Weights of a small GPT-style language model, trained from scratch on English Wikipedia.
Size: 8 layers, width 512, MLP 512 SwiGLU.
Architecture: rotary positions, biases, tied embeddings, normalized queries and keys.
Training: a variant of Muon for these matrices, 6171 steps.
MLP neurons of a small language model. Each row is named by its layer, matrix (gate and up: input weights) and neuron, and shows model dimensions 256-383. Each number is 128 + 24 x the weight over its row's rms, rounded and kept within 0 to 255. Numbers have three digits each. A neuron's up and down rows have the sign that makes its largest values positive.
After each neuron's rows, "fires in" lists the words (lower case) most often at its 100 highest values on Wikipedia text that the model never trained on.

L2.gate371:157140117151115081119109152100076153131132121174154132110114153068145076096150109132107097098110144138149144087136135098134101113117110096161131146142153144156110145140167093137088107095162129178121116127167177163166182105157119100145100124161135121120164130109137129098095124164118159131162130123144120139137123132110147078118111139145142115121119162111107080154088119098179101137143
L2.up371:141097131120152104093095150131089151148099114158132118128155113129170137099157098141120100103139129134127156124147138132111085116121152107179170143124167081117147143157145093126092100128160109140104121132152133170166156114178120114139116115144136124125105095132133117123157102151128173131175115128166168095126148141104132133123161092134119106101140091128086153128124133120183135111099
fires in: "the", "who", "that", "and", "as", "with"

L2.gate147:171159155170112121100137153126140106129109136126101131107128125163109106112066139131147094149161114120101136113123113089107138117100129127179170183142170118135167138144144114112100122141181125105116158177120096102136145121153125086089127103125117121119139168123079152125174166148151112115071138135132099113104143106141104166132117142089133119131137159176080148138130096159120170158118
L2.up147:162087153140091116136127198123126147112137140109120144180111138069103117115118152120100121158135112143184105145088131087137119127114113153157159107137147098179147130111160135138088161140138126118154166145155138117130102119157101078105110072154134148099132173113126099129176102161152111100115131104147127135134120112142127123154122147123136105102088081138132159134174072148105108107107
fires in: "000", "500", "million", "of"

L2.gate206:136161092125105120108135127154113119135151169126175143129140084124126144144129157106139091154139144137125174152126121158150125170129168145119135072125182143081168106123092120145126149112111129098136152113156054161106102142146101106104151115156126087108132154142142116148124124174124169141139160111130130140163085129111126160131137135100121151150169151124099118124113127134136123171089
L2.up206:125113108129077158142126163139097136134108141147132189139135130132100101119106130131122120109145129108096117117083105109164149136179095093166063163110172169161163090174116139079113124120107157101154121123105107136082128133086146149137137110111119123126163110154122104118129124103129184127123132118142124176146091116132162138083138150131108103175096121111153111120102153135151143121159
fires in: "the", "same", "this", "its", "these"

L2.gate338:156099129136136144111103126141126168127137086132173162143144130129133103191144133111101116140121152123106138130122142133162087155130143114158108154163135113096189141167103118164138144138116139125118149094139157107134128135155120117177091113154109163117139121160165115160132123130077106127130152154111118156113105130109126126158104108106123129128141124162116133090143169132120119116115
L2.up338:112145084135152131136165161161101157128122077181085122134126118136153085153105170052111126127111159106138115125143095122112076107108143078140107121089115123120167161138105108134154075103130117111126159133097151155137120108148083147134155173096156125135096100145086130141160151123140113092141136150134124099105150134142089122078149123202131110157141113138169141136149115141103160126099
fires in: "the", "a", "other", "of", "different"

L2.gate485:125148136158143168111087176159114113152115126137143138176162127142179112133114136119106132126145178138101157133111101146116146153151135145093123148127156111153130188105149135090130093117124155147144142125126130136142157144149069126151146150124133156120119119091146156145124137111155147124137146128131161097085168134108130115134136142143092143147146130156121134094141136133140153148102
L2.up485:129151096141124169092147131115124153121143129110140118141122165124146153140109095110135174143149098115110108137153102101123104159136111150131123162153112117120139102114134149136137154127145129155142144143164168108200129083115101124172121133108115087100127148142106131138184144122199134137088086113139072116118140128184082125132127137159135133140150125091156131111102141158119101176137
fires in: "this", "such", "a", "these"

L2.gate126:127108160151098136114164123118143136136126185104162086179118122119115150095131089130121118133145123114154142098102095143150097129119121125147094169116110115104160134089141157107118138133106165146101129146131116143097136106138149195096109132101130128095130141103120164168135130138145140114156136138174146140089116101124076145093131136110161186098126143153111135093141129108103119145125
L2.up126:113130106089127118108108159110149087125156174140113106117184159140107092120146125123086133114103093128121117102133110146127123116142147161145105135119139102118103103151142127112133112126140126127107087136164085136110152132119107167108154128119150093134089155135172133163121170102151155115127088160146181130110143140101104139108104135138141125164116106109115133119159130131100088120150
fires in: "on", "the", "in", "later", "his"

L2.gate484:093130100133053077110103163158140103144187139160102096093141135090164108120173116108144150111160083151168147113129119127115097139145105097122123081174114140134171102124106101128125149124164066153130133086124143147084134136101147144141081094146111134128125112114143163128116119107137130134137152124101169135094120101121114119124110147172140138145087108152119112112157108150141116129168
L2.up484:129130104101155103160090115145140156160143170077147161108190135086128133121166157131187113107150110124157122124137106095169098109149111166122157104152134100142191096113102145164146189121150130170132144106166139128121125138132147123119089093164127106121155130141104131138142103124121125138142138124167121142122088157162103102142139147118106155102132164114133128096156171115119160131148
fires in: "the", "on", "for", "a", "in"

L2.gate468:113133140129151133138125088091124125126149156151109123098106125143119114153132146072148120116136141102102077125103141138100115132180150114101120082083146111113155149120064102169109120127093129097166146126117147165143162140111134169075122164084130147155156127108148130101183141132139148163134113132101139136166126181157108125110098125118181105126102088126152143114116155158111125168126
L2.up468:115112145099159113137108129095202147123136115125115129131153101129153130093114117151152117118115097142133103153127155155065095129161142152148132078113136163082123129129111098160152106166133140096118119131100182147157144127132133150108091149173145129142114149151143092137156127106100118172133142105130133133140145107131088103134127138120149114119119124115124156105129172134136106152176
fires in: "a", "pancrase"

L2.gate118:146124167135096101099139113126152114100081165169137110108137127146130127128111131113129160145120147112144132148102122113122141162150132129114128148146110136169118148125117118105114147086103082114141174108092155102185145132125104151097103124153105121128130152173112147101135142127134079139145132151151095133147129077071135070137157135092105156153134136117145113144073102103101130096163
L2.up118:134145101157164139137164113117153137130146102134099107088143144141123138131102140131134096128145107090154125162149108111134120132148125128110136130119121147142119171120120146119161154124145155137118155135116114137123098091134139118125101159148132146122157136140096119114165108104114111107148120118136107124134171127120137109103177175112096146135131121161093178132112120138153148104114
fires in: "of", "the", "from"

L2.gate451:150146111135112122127100143170135149153156121162136133097102131101127136136129105145149122096104114152124124110145101125134089168131125129127115159132150140122134094143123124130123139101078137142136174125110105119155133111131074143174127111105129106139140104094143086100122122111127089154118142127183123133088162125157107150092133148118103087114124135170180093114166113161138133160158
L2.up451:125111107103137102098120142111163131141142098145116099114160147142153122148110108110135108102123114136162071115113101104130124156170102140130077137165170111106129132097131119125156136125111130164152148076097108121095131118126135163167125135107124114120129098160066161122125147109138134129126146118159156095159134160130153136134146186132105119100130150091116104083137100102117117101157
fires in: "two", "three", "four", "five", "six", "eight"

L2.gate367:112118107121141148121145128097144174133124159127117188083123095120125154063150118154115121129151173156131120090106164116167148152125135113141144130144140140114136165144093155120117159143114138116147142093077132126140087153108136097123141117124127122146101170142121137155093126154090113144128154168136114146116097167146144129157137148137163096114138135085139139153125141121141120103102
L2.up367:130079133108155102108164086120145125145139150139100096151116131130099129100121132127151123134100172074114159148145125084105123178122080134124123158119083131132172139131154132120119171150103094132112144119134122144152087118137119132120131123120122171169111151150135175096133170166145102123142099154062122174130176099136111129127100128116174137097145174142144103128140127133090162132146
fires in: "a", "by", "american", "the", "an", "she"

L2.gate181:127122116143117115064121127101140100111086097128125158118115105103119134167087179160135104151118124140156175102131133115116113100141150091161158118131108107129119128120080138113129100167114139152103083136067122158167164121129122122089131128162119125169164118117135160152197111129115140176116124114141143161143134133121155148106105138145163161084120144141129109162127126159123156136140
L2.up181:148131111145145155093121111124151159122147137086153136131123144135150094162130103095114167162130111119136140094158065121071160119146078112153163109111095181108085116139127122124198107120123154100103147114085092120138139081145159113167129142120154110106141132093122141144117112140168133080111152141107143118179115158172141140124121119152154112154112135138116178173134129107136083145120
fires in: "an"

L2.gate236:141149092139117106147139102125088114086121182103105192101090057128155153125090128098133113111104131150121133105091081124134113142156127119167119084123144184099154101096106118146168090155116164136095145155110146189138157109171134111102125184135135120111115145112137134142108128154151140160145122130151116109116161157110125098128085103106109116144145160144144125109094121171136073105126
L2.up236:095124131097163118127129132097143162156105107158115128146166199114121112126136120157124133108184130127115130100149141139141179117093114161130189135142106074135091124137127110121086164137143112135133129103137140142140114110088127156137105121136123144177153107132164136092118103088112088164115119148106117150142137110159128151115135106145172085107141097150127145141162138088096140142141
fires in: "the", "a", "no", "its", "any"